Weights of a small GPT-style language model, trained from scratch on English Wikipedia: 14 layers.
MLP neurons of a small language model. Each row is named by its layer, matrix (gate and up: input weights) and neuron, and shows model dimensions 112-239. Each number is 128 + 32 x the weight over its row's rms, rounded and kept within 0 to 255. Numbers have three digits each. A neuron's up and down rows have the sign that makes its largest values positive.
After each neuron's rows, "fires on" lists the tokens most often at its 100 highest values on Wikipedia text that the model never trained on.

L6.gate821:143125097140153145065144124108060203097128127116122188155176172067172149121125100067093148121122115093082158120065144118160120191109166117149180153114175187115128127092113197157177242116165102104101132152098141150138111158137095118109085086191144144116146181052200057069176130168140095130144128146152102100146079154094134121071115193115166127149162140085119087147122123135099124129157
L6.up821:125134044158104198147118124078150099113151081097125215181082192086158127131158146125157120143130166148118106171144119091109098143170147178185110095132135088124136083143104100169123136065136133153149106129151138115103131128147094117102108132165117180115158141189183090110114125140138171107074162125151102069092173142146121082117113166141154134209189120127120087153083113166094165143097
fires on: ": ", "| ", "with ", "): ", "of "

L2.gate1021:110114142073119215209133121205119153139126170117085141196161109149122107082148213079144107125043099131128142080096152109077155138142135074125178104162120139180148097131125140086147125103092092131095155124122148104190147098071129175149141180174139113030094130109123194143095128116139151114094103141051120118127123139154095094140175142046157102118134119150082186107085101129090151092126
L2.up1021:111159133063098127188122057182127091118103151109123067126186129157089118133146142131088121118104093079106143095187119140068185150121168116138163106123154124145156130164112149066169112095048106165087169077175093118175137121090097159132099165171104099098114096125143135082073140091121124103127114138083117136103134112119138094116132095065113117060124102127101154122055132156078078066148
fires on: "ation ", "e ", "project ", "ties ", "ture ", "ities "

L2.gate185:145107149132136124146132190124142107125145143132110095105129141111112129185108080091184129153108147121120089159101135114136115182129127125193148113098076119131162109180190152145123122168087117177085122162101167088157135173148140144184087108114132160168108111157113174227147143069135134142101041136127116086102083094112138180133078135072152171113120116105120130140148141109135145137201
L2.up185:179084143115116126120172133089087112152159098141100110146078139172146146128132099075089118121127138077092073104178075146102088109148126130119161158137104135094148137095138147158087135183154079131119137123116145107145131191112147149154081109170136176149168081159144098150185150028152139132081070070153092102091098169092145121116110179173143116185098118122090124157140159079138216071154
fires on: "spec", "famil", "fil", "Spec", "Women", "doc"

L3.gate997:170134077135102115113149163148114156150120078115141144112088095169176188073097105114095139076134160124082180126100114160073114146126120139132079230145126085142133109146140130106087165145074117138076113152143192114095156121090128134165137151116109098104099098112105108162113197163151108126152111125089117194142088128129095091124117189155067164103082125119173133099116034090080160120073
L3.up997:163136185140101118070098094120158140130118187155130226104113150133124152153137124098175165138115092127126147120158188088147142086130145107116145105075138135150147185141151134142110146132125140142083148130125068097145128191143100141153141114120168116100126104116110069130150084166172135139108099126169113074150113145122110149086115061126151188200114143136131159117049133170163067160114
fires on: " ", "ar ", "ier ", "a ", "im"

L10.gate961:160116144122173053083139086128172103168121063090184086150124125115106085132154100106102135131100113083107177138125140143125163130093068103112147122116144114137101191184140060030147130088118093157042067130201127117034168117116196103149198187109135181160099096107141133131159125108140108115145119129133150151221129127119064082123118186179097154153111144110145200131111086131143107091105
L10.up961:124120175112142154098115096122188176136130128138128109100100116074159105113132131164136136097164094153122108137118123125124163163162118155064198121084091106131131181174150097097072149115088106094083169098162079178096175139095178109186113204147129177177162110074085077188145108133133127135128165101110127107180124131134098092121141131143145124132147121080144102125108165207098182110109
fires on: "a ", "A ", "la "

L7.gate825:144129194140114081169137166142112143115123134158109149145142189126105131093089092136102128086100123134210167101127058131106158100100110154111159170101100163069144103093169153114166159160077175097164109122133094099154127107088099121139128097148127105129032154165117091172132112116176139090189166060157148096157090130153170143170091161099127084072119130066177150120109092082115080123162
L7.up825:181147153123092144134104171112080106084117106143129161091110163136109140168101070152133111097174116101124156123103101130131129115133107178103181143116061101079072229110090136152131118096109100132128097081140204133149088085159093086105145084129124068180141122086110084072138092129137158121119109135143153119111125085074103155125114178142074113141137108055146156072110068151138145184163
fires on: "y", "j", "ak", "d", "ap"

L6.gate272:087084112096126106090162163199156115112122059148155123117092119132155134141226131081095118136137154105132144093136140148147070154182112099124120188145131145115185177097160121165136137177056138116073161134152108123101102097076114167092148144118169159152103116087190140171123131104115074096090145166093075142152185089126095095088110115152094139144093075177134166044125121160112128090145
L6.up272:130120167150097189103143105085061211122111119128126164113201141139144145123097093176082112097155086124098162113096141164083144118084125068170156135117125150087069177097124148180121147132157149167151130129159111141141181117181127126146133155032120176110188165194168150139102158093186092139151131116072130182110143146105139123130175070188126143090144071111119163128124190134104136180129
fires on: "a", "o", "- ", "ti", "ir"

L6.gate788:134145158128119089108126089079181137053164165181116195165097140121104225147122125151096081137088149125111144125131147130106126105139168168121163160130116141093140176137111127161147182021103097079136109130108185095145147085136144114077145117085150147168117133099130122180110140177153114076156103117149160082142128108166136106111121151126137081177122152093180083171152145135160120115161
L6.up788:127069140158208116176126100057137110170095116101137134157062166154135158144138134071145113135118129181158130133142127118117140146130162125155103112123128100153120186057091181141151080170150091181137102124116059119092097173134127155114118138126101151210109150149158120082060104187142183069112086075098112147105093095153071113136089162134125113157161075129138106133058143109135093137167
fires on: "| ", ": ", "as", "in "

L7.gate346:073128146119126074143098135178175149157123145176138168170075103093134166095156122117109158137108169180084165142093118145163168141185190135178121143123181135168165079104185177113117104155131156148205155099090181159122087123109087166133139109020137137140088128086158139138102132167127113121174161129191150107145116166129108115078146088141160155126183118132175111129134117090127080120136
L7.up346:203098134162177130142098092142127114125142188175121094097133109087115148176136128135087129099069135103177139143143150123139158193163156138165140144089107077136173082148106146200158137146192115147120171086102077058132101110116087120115088089118125179090161134154166100177085146138117152098134141100087101084102160149154102125117142136100092140133150103135093063189115178093217083137121
fires on: "\n", "by ", "in ", "- ", "ered ", "| "

L3.gate341:094117170154101107116126134092128141116128114161085123106104095118091165148122144172155136139168094187086105176108114127095093159143165101127092149134121112130168153122171064188166151123178124110082074112134141165103170107078132158132134123072091155105138150088162178172083092120114097205102190102086080145122059146125160118142193145208123163132108132202172147162106112139116160120122
L3.up341:093105135150130114139091158101127102124154190121105077104153138113096114160094114107165044172137209120104109057110095109137145126155163138114161112156157124061073107118121116082123090147097092101168109171140140135167085174096158127150143109152114131120122146140100112130055090100090147101142072116145132092103149122094122093191086140163146084110106160147158157152137156163105087099180
fires on: "Leg", "\n\n", "leg", "politic", "). ", "histor"